config.yaml
n_layer: 12
d_model: 512
n_head: 8
n_kv_head: 1
head_dim: 64
d_mlp: 2048
vocab_size: 31995
activation: "gelu"
norm: "rmsnorm"
norm_place: "pre"
norm_eps: 1e-06
positions: "rope"
rope_base: 10000.0
rope_fraction: 1.0
qk_norm: false
attn_scale: 0.125
bias: "qkv"
tie_embeddings: true
parallel_block: false
init: "normal"
init_std_qkv: 0.0188
init_std_o: 0.0188
init_std_up: 0.0188
init_std_down: 0.00938
optimizer: "adam_variant"
lr: 0.000672
beta1: 0.9
beta2: 0.95
weight_decay: 0.081
lr_head: 0.00885
grad_clip: 2.0
warmup_steps: 522
schedule: "wsd"
decay_fraction: 0.755
decay_shape: "linear"
final_lr_fraction: 0.1
batch_tokens: 131072
seq_len: 1024
doc_mask: true
train_tokens: 1673000000
steps: 12764
dataset: "wikipedia_en"
MLP neurons of a small language model. Each row is named by its layer, matrix (down: output weights) and neuron, and shows model dimensions 112-239. Each number is 128 + 24 x the weight over its row's rms, rounded and kept within 0 to 255.
After each neuron's rows, "fires before" lists the tokens most often just after its 100 highest values on Wikipedia text that the model never trained on.

L7.down1974 [123 111 112 162 125 151 133 114 127 126 145 109 109 105 140 120 144 141 120 123 139 119 133 129 141 141 109 101 149 102 104 159 123 135 105 131 163 133 107 130 143 131 138 166 126 145 142  95 170  92 115 125 121 206 102 119 123 104 143 155 132 167 142 141 133 128 132 112 149 112 151 158 141 111 113 142 134 116  90 127  94 146 124 156 108 133 127 128 127 143 104 144 136 124 153 102 145 162 166 104 137 159 122 145 106 127 117 114  97 119 109 126 130  94 135 160 141 137 137  97 119 153 141 120 168 126 118 139]
fires before: "1", "0", "2", "3"

L8.down808 [108 112 148 159 159 141 131 139 119 134 148 140 129 123 145 145 121 156  74  89 147 117 108 131 133 109 134  89 131  97 122 126 109 195 152 144  99 139 123 131 124 128 119 118 178 145  88 132 134 112 134 124 100 198 112 128 106 110 128 100 114 167 113 136 175 108 145 135 127  80 104 109 133 122 114 135 123  61 113 155 143  80  85 113 159 103 126 146 121 145 124 165 113 130 124 114 146  55 145 115 120 138 118 130 115 132 146 106 124 142 183 142 134 145 108 134 136 113 110 117 145 124 149 116 111 140 100 109]
fires before: "1", "0", "8", "3", "2", "9"

L7.down2010 [116  99 120 144 151 101 160 135 123 141 152 126 124 163 152 156 105 147 120  97 134 146 169 180 108 151 145 158 108 127 140 113  70 121 145 134 132 126 155 148  98 119 147 115 109 142 119 107 135 108 133 138 151 215 113 137 135 153 115 149 125  92  84  93 143 130 140  50 146 133  83 111 115 136 127 136 138  91 167  87 163 139 123  75 133 107 100 135  96 125 100 172 117 175 116 138 129 132 111 165 127 104 126 129 128 101 133 103  99 137 105 120 162 150 120 138 113 124 107 118 129 151 109 117 151 157 128 116]
fires before: "8", "2", "5", "4"

L8.down303 [136 121 143 115 177 183 120 110 125 113 137 125 143 141 134  96 156  94 133 124 127 130 132 165 142 175 148 160 156 105 109 179 119 127 134 103 104 155  99 138 122 118 144 136 116 124 170 101 141 153 140 143 118 137 131 133 125 165 114 109 104 162 101 157 119 141 141 128 133 129  97 114 123 134 145 139 132 123 119 107 151 114 137 121 172 134 122 112 129  98 123 119 124 138 144  75  84 164 100 115 108 151 147 110 105 132 129 152 102 142 139 116 106 142 166  92 134 130 119 152 128 113 135 135 144 113 140  79]
fires before: " |", " ", ",", " (", "\n"

L7.down349 [133 105 115 107 138 137 123 132  93 153 105 128 171  68 135 139 177  95 125 106 130 146 173 107 115 166 106 162 143 107 110 148 123 131 167 103 142  78  98 138 188 152 148 174 110 136 132 120 155 140 154 108 147 176  96 123 111 101 117 145 120 136 137 144 152  92 144 125 141 109 137 123 109  70 145 101 161 143 160 161 158 123 113  87 157 132 140 109 148  77  83  79 136 127 156 120 106 121 131  89 136 123  99 113 133 120 149  99 116  97  86 149 144 108  90 170 121 117  80 161 120 106 142 106 132 100 145 120]
fires before: "4", "8", "5", "2"

L8.down1833 [161 100 140 138  59 103 161 105 131 136 111 133 122 135 127  91 143 110 110 145 131 139  96 158 137 121 135 142 150 109 105  96 136 127 147  78 161 213  61 142  96 122  91 116 147 141 166 108 134 119 167 150 125  93  87  86 124 141 140 117 143 127 134  93 109 145  93 159 144  99 157 124 106 114 100 145 124 168 133 165 138 112 154 109 124 158 134 106 129 111 132 100 113  92 118 141 157 126 173 131 122 132 118 115 125 143 136 134 114 103 137 130 109 153 155  82 164 157 128 141 119 161  88 101 137 144 138 139]
fires before: "1", "2", "0"

L7.down889 [117 102  89 124 160 143  92  80 136 118 119 127 128 149 127 107 102  98 126 112 125 146 129 115 150 112 110 130 132 130 119 124 142 133 135 135 125 145 154 144  69 131 100 112 141 120 130  98 162 137  87  90 133 106 133 133 103 131 150  87  94 104 128 115 169 120  86 102 111 153 128 114 157 104 152 136 130 108 181 137 115 108 190  92 105  95 139 125 138 164 120 132 101 111 135 115 105  86 123 139  88 147 127 101 154 164 107 147 178 135 153 169 117 164 107 122 135 127 120 177 101  96 181 169 121  91 119 130]
fires before: "0"

L8.down403 [146 121 136 141 118 126 124 113  77  97  95 146 145 151 149 101 112 117 184 101 110 149 121 156 153 147 112 106 126 138 157 104  84 130 129  86 144 137 102 119  88 101 112  95 132 109 103  98 112 114 114 138 170 188 151 110 149 108 102 102 138 149 164 117 161 147 108 102 146 136 127 165 111 118 125 160 107 140 121 117 138 158 118 136 138 137  72 141 104 124 115  88 124 134 141 160 117  83 134 155 130  80 121 154 161 135 139  91 135 108 136 161  95 116 105 135  80 135  95 163 112 110 149 102 136  94 169 130]
fires before: "5", "8", "2"

L7.down1928 [146 152 149 116 117 114 114  95 136 109 140 149 162 136 125 136 133 110 132 125 142 131 137 167 123  79 112 129 154 124 110 122  80 106 133 137 107 119 120 146 110  96 119 112 145 120  87 134 106 118 143  80 131 198 131 151 107 168 123 146 123 113 126 120 173 128 114 125 175 119 117 139 153 174 147 168 155 113 131 139 115 150 117 134 124 143 146 153 125 167 151 117  86 129 142 143  92 127 107 146 126 102 107 147 167 146 132 101 150 120 121 131 139 112 152  91 137 125  91 118 137 146 121 108 124 118 130 178]
fires before: "9", "8"

L8.down340 [136 142 105 151 112 150 135 150 129 150 118 104  92 105 110 141 102 100 131 109 129 107  88 141 106 157 130 139 152 156 110 168 159 129 111 134 126 134 109 199 126 147  46 128 174  98 131 119 103  89 143 105 141 166 138 144 128 131 140 135 100 126 108 106  98 150 156 100 118 123 109 139 154 132 153 112 106 105 122 136 120 139 130 150 136  95 151 144 131 163 110 114 118 173 151 179 137 168 110  98 155 167 126 199 148 144 108 130 142 156 133 153  82 122 161  72 187  93 113 118  91 135 110 111 113 134 138 127]
fires before: "0"

L8.down153 [146 122 107 108 150 153 165 150 130 145 123 146 115 143 113 126 111 107 153  86 187 131 119 149 117 140 187 139 126 131 137 138 175 153 124 142 161 110  97 133 144 157 126 177 134 101 130 122 150 123 121 132 146 208 116  86 114 135 102 168 152  95 151 112 122  86 118 126 100 140 141 166 151 107 123 150 139 155 113 157 106  84 120  77 131  98 115 104 121 136  94  90 145 124 138  69 121 120  63 139 118  96 111 121 115 110 101 133 154 106  98 120 153  92 113 130 122 107  98 123 186 142  82 145 117 118 133  98]
fires before: "1", "2", "3", "7", "8", "5"

L7.down217 [138 156 175 152 102 142 146 115 137 114 136 137 125 167 138 112 127 161 110 155  95 128  85 116 153 126  99 150  91 112 144 177 111 137 131 153 131 161 111 100 130 143 108 144  80 144 137 133 132 116 178  89  90 236 128 122 121 130 101 104 136 146 147 126 104 103 155 160 132 166 140 122 136 138 107 135  91 127 116 156 126 104 110 113 103 153 122 161 122  93  98 120 129 127 129 149 162 124 101 119 109 127 126 100 144 112 114 132 139 118 151 161 114 111 136 118  85 130 129 113 138 109 147 112  95 154  96 106]
fires before: "6", "8", "4", "5", "1", "2"

L7.down96 [112 136 150 158 125 107 112 121 144 176 131 104 123  81 161 160 138 128  72 135  98  96 124  87 108 157  98 172 113 119 138 185 114 118 149 113 140 100 160 119 123 135 115 109 128 118  93 125 139 110 109 131 109 208 125 138 113 152 107 125 135 149 133 159 147 128 142 154  77  65 140 125 130 190 125 127 134 151 128 122 169 147 114 125 133 183 123 154 132 124 141 120 133 146 138 124 131 172 143 147 138 125 167 147  92 100 141 155 110 111 136 157 169 117 121  77 140  96 175 124 153 120 167 144 164 154 119 130]
fires before: "5", "4", "6", "3"

L8.down683 [109 117 129 170 113 120  97 114 113 147 127 106 161 105 137 152 126 111 141 162 121 173 135 134 140 155 158 160 134 107 136 147  98 155 126  84 139 118 107 117 107 175 124 117 160 132 140  72 145 149 130 144 118  17  94 117 127 123 127 138 109 100 144  74 107 125 136 160 104 118 133 144 156 148 116 106  85 146 147 126 104 136 154 115 131 132 192 122 131 180  91  79 103 179 115 159 104 143 125 156 127 142 132 108 119 110 110 120 124  84 141  96 132 122 123 123 173 140 112 145  96 177  82 143 118 153 158 160]
fires before: "0", "1", "2"

L8.down1736 [113 105  86 132 137 148 104 151 117 166 101 141 137 115 146 110 111 130 166 123 170 138 147 130 143 105 169 140 123 117 169 121 140 146 120 118 136 138 141 196  88 185 157 128 142 129 124 152 121 128 122 142 149 131 109  90  97 128 122 109 109 118 122  83 144 152 142 119 116 101 157 118 128 114 162 163 176 126 159 138  98 152 146 102 117 134 153 137 117 121 123 141 138 144 147 128 117 151  99 119 176 106 142  87 135  85 133 113  79 144 151 113 127 116  77 143 124 152 153 137 127 136 170 113 185 103 160  98]
fires before: "0", "1", "2"

L7.down1315 [108 109 149 105  98 169 147 126 137 111  88 110 128 120 124 143 111 159 129 177  86 133 107 117 118 110 130 106 126 177 120 130 159 170 130 154 169 154 125 180 100 124 138 104 164 132 162  88 128 115 136 118  77 148 156 119 155 116 124 129 167 164 126 134 155 122 110 147 155 121 178 145 136 167 160 133 116 121 150 121 116 128  85 114 145 140 145 113 146 103 202 117 121 155 131 143 155 128 157 147 158 129 126 126 128  85 155 131 164 140 161 151 163 147 148 154 128 134 143  80 147  74 170  92 133 133 106 111]
fires before: "3", "4", " been", "2", "5"

L7.down1309 [141 116 128 124 118 130 146 113 108  79  99 103 128 102 127 157 126 121 131  86 131 128 147 121 127 120 124 157 115 110  83 139 144 120 126 144 136 155 129  89 160 108 100 136 120 142  73 135 112 164 161 150 161 255 153 140 129 142 126  63 158 116 125 145 118  71 142 121 104  90 142  72  94 161 173 147 128  93 115 130 107 127 123  97 136 134 116 123 110 120 138 129 119  97 136  88 131 132  94 122 121 115 158  90 119 119 134 121 153 107 129 120 124 138 111 132 158 131 129 128 143 118 122  97 100  95 123 144]
fires before: ".", "0", "9", "-", "1"

L7.down1918 [123 127 162 137 141 160 104 162  87 113 114 139  96 140 107 157 127  99  85 112 110 134 141 113  98 109 135  98  83 131 132 161 112 119 117 127 116 118 127 131 121 159 165 186 168 125 128 151 119 174  89 103 135  26 127 115 116 103 131 112 121 140 103 124 188 104 114  75 126 134 140  99 125 111 117 143 140 113 130 110 114 100 170 118 132 126 163 144 127 138 111 117 159 124 158 109 146 148 135 138 136 115 138 150 163 189 140 150 148 115 125 106 144 117 155 103 138 123 144 142 132 119 130 138 107 138 117 117]
fires before: " ", ",", " |", "\n"

L7.down1285 [119 125 108 108 116 128 123 137 140 154 155 132 115 124 149 118  94  99 146 112 120 158 105 110 118 134  89 104 131 146 153  73 132  77 130 164 111 148 132 163  96 111 109 128 151 177 165  54 115 124 138 129 148 106  95 120 106 186 143  87 160 107 130 109 124 143  96 141  94 141 140 141 115 107 136 133  88 145  95 118 131 120 139 114 110 118 133 129 152 155 152 136 145 161 143  96 128 143 117 103 129 136 128 114 151 122 116 161 123 168 157 136 123 148 105  93 148 119 125 134  98 150 124 128 140 131 135 124]
fires before: "9", "0"

L7.down1094 [122  91 147  90 116 102 118 137 145 140 127 116 136 123 100 130 116 121 129 164 127 180 109 140 104 107 112 128 117 166 109 131 133 170 160 106 120 132 134 103 121 206 174 104 147 152  93  76 115 114 133 113 123 138 159 124  90 148 176 120 166 142  92 143 164 162 101 168 161 105 115 129  92 128 102 124 129 110  98 131 158 131 170 121 131 154 125 157 147  58 132 124 162 122 123 106 146 130 134 125 116 141 131 176 137 150  97 119 130 156 132 139 100 121 159 145 108  96 118 122 129 179 157  93 145 144 135 121]
fires before: "1", "2", "3", " "

L8.down1873 [105 124 198 157 130 146 156 147 106 140 122 136 136 192  72 110 118 128 146 153 169 126 105 118 150 130 136 122 106 156 148 117 124 169 148  96 129 127 134 131 141 139 159 121 144 176 135 178 139 108 168 114 108 191 133  88 125 124 170 125 106 131  92  73 138 178 121 128 106 147 117 127 130  87 125  81 121 138 110 157 110 116 151 132 150 135 128 140 117 116 139 120 143 141 119 130 150 108  77 138 118 142 158 162 124 129 147 109 146 148 124 151 135 149 163 131 142 161 155 128 135 143 113 116 121  99 150  84]
fires before: "9", "2", "0", "4", "3"

L7.down1937 [118 167 146 134 135 140 160 124 115 136 114 118 159 133 123 108 114 138 148 143  93 126 124 121 142 137 126 124 107 145 137 116 120 117 108 126 165 133 115 142 124 114 144 118 140 153 142 109 143 121  94 112 102 144 126 134 151 184 171 143 136 130 140 138 121  94 104 114 101  81 166 116 108  69 132 114  96 114 183 136 142 120 133  99 136 111 157 114 181 162 166 186 109 121 191 143 130 122  52 169  75 101 107 119 178 128 141  83 165 105 126 163 151 136 112 130 108 124 118 140 129 125 174  71 109 100 120 124]
fires before: "0", " "

L7.down754 [176 130 141 136  86 122 173 100 134 135 126 152 133 118 126 153 159 109 143 139 152 130 120 152 138 180 121 129 103  87 130 129  97 125 163  85 182 162  71 134 138  90 112 110 106 143 154 144 108  96 129 145 145 152 103 162 133 166 134 129 121 140 141 103 162 128 124 131 133 113 111 131 145 172 108 119 129 167 137 148 166 126  97 186 159 131  98 117 172 117 113 121 134 128 116 141 133 120 165 127 147 121 152  84 160 137 118 105 164 145 164 125 147  88 107 131 115 128 109 133 105 122 113 103 161 121 169 122]
fires before: "1", "0", "2"

L8.down104 [136 138 168  83 154 144 127 149 119 131 144 155 151 116 110  97 145 128 149 164 112 150  84 160  92 160 113 153 161 147 159 126 143 109 122 110 141 122 100 126 119  80 133 127 100 142 157 130 122 113 131 137 137 172 128 111 136 104 143 146 126 148 147 100 118 111 115 106 140 143 137 124 136 132 117 116 134 143 102 170 121  67 115 143 134  95 155 148 120 109 141 146 140 129 114 189 121  91  67 147 158  92 115 163 131 111  91 185 117 134 122  90 164 110  78 110 104 140 128 150 104 154 117 165 121 136 147 119]
fires before: " "

L7.down1011 [144 111 117 131 178 136 128 106 166  95 107 133 128 102  90 121 138  84 127  95 123 122 167 118 153 107 116 134  91  94 111 127  90  63 153  94 131 134  95 124 137 144 139 129 127 143 148 165  84 117 115 149 162 156 113 144 156 146 142 118 116 109 140 117 146 135 150 101 133 114 123 146 108 142 104 123 152  89 145 128 130 162 127 113 128 164 145  86 130 130 142 121 107  83 151 131  96 152  66 135 120  92 131 126 134 110 140 127  82 123 123  96 127 118 105 115 135 151 137 150 138 147 151 127  99 131 178 120]
fires before: " ", "2"

L7.down386 [ 83 123 174 134 110 144 133 104 125 118 144 115 129 129 151 130 170 122 133 140 168 118 146 117 126 110 105 104 141 130 169 145 129 151 140  99 112 118 112 135  97 177 138 123 142 111 138  95 185 137 113 180  99 127 144  89 127  83 128 103 145 174 125 110 148 128 149 120 143  77 194 124 120 139 129  83 102 120 114 154 135 115 124 108 126 141 153 141  97 114 139 132 106 121 166 110 141 163 138 144 138 128 149 141 137  81 170  95 123 120 137 157 135 121 163 161 126 122 160 135  91 104 135 102 162 129 125 111]
fires before: "4", "3", "1"

L7.down2037 [126 105 126 123 156 120 128 142 138 148 133 173  89 139 121 120 118 115 163 142 126 123 145 120 152 144 106 140 186 112  78 113 110 144 162 117 111 148 134 127 103  99 176 108 124 130 158 146 142 123 129 138 115 195 151 128 165 130 121 171 182 147  96 113 149 136 106 157 172  98 141 156 138  84 133  95 142 183 135 173 116 119  85 162 112 101 133 150 155  75 130 128 146 140 126 161 143 109 114 155 114 127 138 110 143 106 175 148 130 119 122 152 135 131 135 112 128 116 111 128 121 141 140 159 131 141 139 137]
fires before: " ", "3", "2", "4", "5", "1"

L7.down1511 [154  95  90 150 190 135 123 130 164 155 106 141 104 131 144 133 116 120 133 113 128 147 106 126 154 131 128 177 125 109 106 137 149 117 127 115 154 155 102 127 119  71 128 161 111 143 133 137 133 150 124 138 121  85 112 127 102 164 157 161  87 135 124 141 158 135 133 126 130 125  86 128 125 132  93 179 107 112 117 135 102 125 115 122 146 141 117 113 126 141 147 147 122 117 177 128 134  74 133 112 161 103  92 132 141 119 118 143  97 169 158 126 112 123 110 141 147 150 159 169  98 124 174 117 131 132 114 126]
fires before: "6", "0", "9", "2", "7"

L7.down1902 [180 134 168 172 116 118 102 131 177 111  96 153  79 152 122 110 149  95 153 158  95 137 105 133 143 145 116 108 129 140 137 152 159 139 144 139 103 150 176 196 130 129 117 119 120 109 140 170 160 129 131 133 122 160 164 180 133 104 124  91 115 144 138 121 130 134 106  89 100 182 125 134 144 108 133 137 132 130 142 109 135 110 157 162 135  88 149 104 123 126 131 103 161 128 112 171 140 119 117  89 124 145 106 113 130 158 136 141 119 173 146 138 115 151 101 163 130 156  87 103 132 126 158 134 147 167 130 119]
fires before: "0", "3"

L8.down53 [117  98 142 137 135 143 148 167 119 123 121  92 186 101 118 137 154 147 116 102 113 176 158 106 178 144 150 120 136 145 143 121 149 151 127  81 122 102 117 112 145 178 101 148 111 147 132 172  85 183 136 127 146  37 130 158 117 135 120 118 129 111 161 141 133 115 143 105 106 134 138 126 147 137 103 135 163 129 143 113 143 150 123 152 151 144 112 126 109 146  90  83 154 135 113 132 118 167 158  91 163 158 117 124 142 127 124 132  99 117 108 145 150 164 137 157 156 111 146 144 137 137 142 132 117 124 114 144]
fires before: "2", "–", ".", ":", " |", " the"

L8.down963 [122 118 116 151 139 125 117 142 118 145 141 125  77 126 123  99 148 140 148 138  94 122 114 125 119 133  63 159 122 145 113  70 114 116 113 136 123 124 122 159 111 122 166 145 116 127 136 135 134  85 106 112 138 108 147 105 118 116 137 102 124 152 120 108 111 175 119 123 177  84 120  65  98 128 117 145 146 156 143 137 150 121 109 124 162 113 123 111 138 103 148 142 134 122 144  99 141  93 106 113 165 137  79 139 172 157 121 130 145 180 159 138 153 104 126 160 123 132 133 157 103 127 135 107 146 111 129 104]
fires before: " ", " |\n", ")", " |"

L7.down1082 [163 120 132 128 138 133 141 134 141 147 140 111 113 114 138 129 155 168 130 133 105 181 141 144  72 157 159 118 143 120 141 159 143 123 155 104 153 105 133 120 155 119 151 126 143 142 159 137  99 117 112 126 167 173 102 120 101 147 173 158  84  88 119 154 133 143 147 184 163 131 125 130 122 142 129 139  82 132 102 121 134  98  71 118 153 142 120 138 182 128 128 145 155 147 113 142 107 144 143 152 160 164 154 149 110  93 119 127 167 129 124 175  72 102 143 130 152 101  98 121 136 110 156 102 134 145 165 128]
fires before: "0", "1", "2", "5", "4", "3"

L8.down1010 [139 109 178 144 151 122 131 104 114 106 118 120 145 131 105 120 152 147 136 121 131 122 142  82 163  93 138 138  77 145  88 168  82 117  86 122 131 153 151 126 132 112 148 175 130 127  63 115 125 136  90 160 135 131 121 112 146 137 163 145 124 155 137 121 145 144 120 145 123 123 149 132 102  89 141 134 153 103 144 143 102 104  97 138 108 113 150  77 109  79  92 152 140 167 118  83  62 136 116 106 163 132  96 137 126 127  70 143 119 127 140 142 110 135 139 143 126 139 141 126 119 144 161 107 157 122 141 107]
fires before: "0", "1", "4", "2", "3", "8"

L8.down1473 [106 133  95 142 166 144 116  82 113 116 113 104 167 114 150  97 103 113 131  80 106 129 105 134 145 175 151 156 143 134 162  88 124 139 126  92 142  93 105 162 129 136 130 124  87 153 110 104 115 186  78 123 158 171  99  89 118 103 120  98 118 134 138 132 100 112  77 125 140 133 162 146 153 130 142 152 158  92 145 157 124 152 127 124 140 133 172 127 128 135 112 147 137 121 112 128 121 139  87 129 121 111 152 180 132 147 122 163 112 132 161 117 134 110 100 130 138 123 117 188 132 119 112 148 185 140 158 149]
fires before: "0", " |"

L7.down206 [115  97 113 111 131 112 152 180 139 178 135  97 104 126 115 151 109 126 148 148 132 145 150 151 124 165 130 141 130 114 125 123 155 141 118 122 116 115 154 171 133 137 166 163 121 120 109 135 164  96 122 121 123 213 118 129 116  91  90 161 146 115 139 110 115 150 136  81 137 118 155 161 143 102  90 146 136 134 145 130  91 121 122 120 152 154 112 102  84 122 101  97 142 170 144 129 131 137 118 141 122 112 118 153 125 110 115 149 128 143 142  69 175 142  85 102 111 131 128 149 136 152 103 124 128  97 156 137]
fires before: "2", "1"

L7.down769 [124 113 121 146 114 169 154 117 145 145  75 130 151 113 140 143 121 149 161  99 139 161 112 167 136  86 139 130 132 148 116 151 139 118 140 145 135 106 173 142  80  84 117 142 123 130 181 102  98 109 151  94  87 144 156 115  71 155 129 114 109 142 136 102 134 134 153 118 100 174  77  96 138 142 138 123 113 138 162 159 183 116 169 134 155 138 140  86 137 137  88 127 126 170 117 130 109 133 115  85 133 116 116  82  91 108 145  92 135 152 144 134  66 159 154 152 112 167 103 107 134  71 123 137 142 138 166 124]
fires before: "0", "s", " years", ","

L8.down434 [157  86 121 139 160 169 125 159  66 134 189 101 141  88 122  91 171 128 152 105 140 122 153 144 135  85 127 119 159 156 103 112 134 130  93 117 121 122 171 119 152 122 110 139 129 144 141 113 136 169 155 142 177 195  95 119 111 126 111  99 148 139 152 149 120 126 143 159 109 117 155 123  71  83 142 145 118 135 150 158 116 128  71 113 114 113 150 150 122 113  70 144 137 161 149 131  77 127 140  90 180 131 121 133  84 104  90 142 107 146  93 112 142 149 124 144 133 142 126 184 149 144 138 136 186 109 144 168]
fires before: "2", "9", "1", "7"

L7.down1502 [143 103 115 148 128 143 126 141 170 130 107 105 116 155 120 100 135 140 138 110 101 135 122 129 119 142 103 158 150 151 137 101 127 148 124 160 103  92 122 147 117 110 113 160 109 176 128 142 147 130 177 120 139 255 171 115 115 141 109 137 118 147 130  99 127  86 149 140 166  94 130 179 148 113 117  99 126 136 126 121 130 145 111 116 120 108 158 155 147 123 126 101 156 154 121 120 135 129  86 153 117 116 151 162 102 127 145  99 166 115  95 126 129 125 150 172 113 138 116 131 122 130  69 157 116 117 139 155]
fires before: "8", "0", "7", "9", "6"

L8.down1640 [106 111 134  89 132 135 123 101 127  89 116 187  91 145 116 138 117  95 158 122 112 117 137 111 172 122 118 123 135 121 131 114 126 142 158 115 157 107 131 123 135 163 104 165  79 145  92 117 101 107  92 170 110 104 166 116 133 158 142 113  71 178 129  95 129 140 130 141 121 127 157 103 128 122 146  86 113  98 100 162 138  69 129 161 105 118 116 102 115 164 137 148 165 161 125 150 126  83 146 132 121 157 132 152 102 129 148 134 130 143 101 130 113 156 174 130 102 121 141 141 110 143 142 119 110 136 151  95]
fires before: "0", "ed", "am", "al", "1"

L8.down363 [158 139 152 110 173 128 176 123 106 119 122  92 149  84 108 113 125 145 110 119 127 135  94 122 137 148 109 108  98 137 144 107 144 132  56 130 146 110 138 158 126 107 157  90 118 125 132 123 158 107  77 124 136 159 144  80 113 157 120 112 116 127  85 123 123 144 180 133 116 100 136 152 117 142 144 153 134 122 135 117 147 109  92 125 128 149 106 138 141 116  91 167 156 145 113  95 129 153 146 152 142 100 137 108 111 181 135 156 136 127 113 113 143  99 130 140 132 106 114 123 141 150 138 140 152 107 131 115]
fires before: "9", "8", "5", "7", "4", "6"

L7.down1277 [131 168 109 111 116 153 129 129 161 115 115 146 118 150 156 105 136 141 135 146 103 118 143 123 147  61 100 102 131 142 119 139 120 133 142 151 150 108  94 154 148 131 114 103 137 111 111 151 162 103 181 143  95 197 168 144 107 111  93 144 114 141 119 146 108  93 124 123 116 139 100 119 117 128  96 115 136  92 110 132 122 120 179 154 110 123 127 152 149 149 130 111 154 105 146 139 123 107 122 150 117 107 125 113 182 137 135 129 142 138  72 109  90 105 174 123 112 148 155 151 151 114 142 134 130 166 134 157]
fires before: "7", "8", "6", "9"

L8.down1790 [138  99 122  90 111 146 141 139 143 157  99 116 115 124 101 161 125 105 138 113 123 144 137 128 120 102 114  92 152  89 126 143 122  72 146 143 129 134  93 119 159 188 109 150  76 136 160 100 107 140 102 156 156 114 101 105 141 169 114 133 126 168 165  94 182 106 154 150 119 134 146  88 108 116 110 154 163 144 145 143 123 107  96 141 105 140 173 164 146 122 144 142 160  99 134 128 121 140 106 128 124 150 140 139 133  91  96 109 134 114 124 151 156 118  99  94 145 146 112  96 129 105 169 154 177 152 109 183]
fires before: "3", "4", "8", "2", "1"

L7.down119 [134 151 125 115 107 125 125 108 148 117 120 106  97 162 159 143 140  96 183 109 165 128 102 172 113  95 151 103  90 137  84 134 156 129 154 110 161 163  84 140 104 114 134 101 144 162 196 124 100 167 162 131 143 122  54 121 128 132 121 113  87 160 148 153 100 155 116 172  97 126 165 106 133 150 165 123 130 120 132 184 132 106 131 100 135 153 165 150 127 125  95 151 125 110 153  87 117 150 171  96  97 107  80 109 171 165 109 156 135  99  87 153 123 143 133 184 164 178 116 117 126 113 130 131  82 110 149 128]
fires before: "1", " (", " ", "."

L7.down867 [144 113 110 156 132 112  86 159 147 151 152 136 152  81 124 114 137 123 121  96 109 150 132 164 142 175 168 111 118 128 142 138 126 142 151 150 121 134 117 136 104 131 132 142 100 136 115 108 125 136  94 124 126   0 127  96 101 132 121 134 115 129 138 103 133 124 159 156 131 162 133  98 126 107 123 143 147 140 126 136 116 145 122 149 128 118 113 109  91 157  87 138 125 126 136 105  81 163 126  89 146 100 115  87 124 111 134 138 127 162 164  83 115 178 133  95 114  87 121 138 130 159 143 164 132  75 135 128]
fires before: "–", ":", " |", ","

L8.down1186 [138 156 173 162 115 122 106 105 134  98  83 133 123 132 132  90 138 121 127 148 120 114 122 180 130 117  99 117 138 107  90 115  99 138 151 126 123 142 120 147 126 112 104 126 136 131 112 113 166 149 123 119 102 210 123 129 132 103 115  83 124  93 122 132 124 134 122 154 129 155 110 133 143 146 142 121 111 139 108 118 124 105 147 169 145 151 120 126 158 160 118 136 164 131 115 130 125  94 138  97 117 145 110 177 199 144 148 110 138 133 127 112  91 199 180 152 106  86 167 125 110 104 122 106 120 129 135 126]
fires before: "0", "4", "2", "3", "1", "5"

L7.down1773 [ 91 109 131 133 148  99 108 188 163 123 121 137 139 104 121 111 110 117 122 152 123 135 101 139 169 169 128 121 114 151 180 106 127 152  93 135 141 134  99 104  98  96 140 129 147 149  91  74 131 145 118 152  94 145 147 129 125 105 119 129  98  78 124 125 120  94 122 162 122 134 162 151 142 120 156 118 183 147 150 147 120 127 119 139 142 124 142 142 153 184 112  95 158 117 117 145 159 147 101 134 172 142 169 148 150 150 108 147 133 118 151  89 145 140 118 138 121 106 100 142 145 123 139 154 104 104 134 166]
fires before: " "

L7.down885 [106 147 129 144 172 133 103 102 120 138 141 152 124 120 105 118 131 151 132 102 159 146  93 132 173 152 122 133 144 189 121 163 164 136  84 123 125 155 112 149 140 149 156 144 100  91  95 139 117 138 167 125 127  89 174 132  99  88 117  72 154 162 138 122 109 180 144 168 133 121 125 168 155 148 113 144 150 153 121 104 116 118 117 113 126 130 131 141  90 144 115 151 144 153 102 109  80 119 109 144 137  79  47 119 121 139 123 138 108 107 171 158 121 104 135 167 115 122 126 123 147 167 138 137  89 115 143 134]
fires before: "0", " ", " to", "1", ","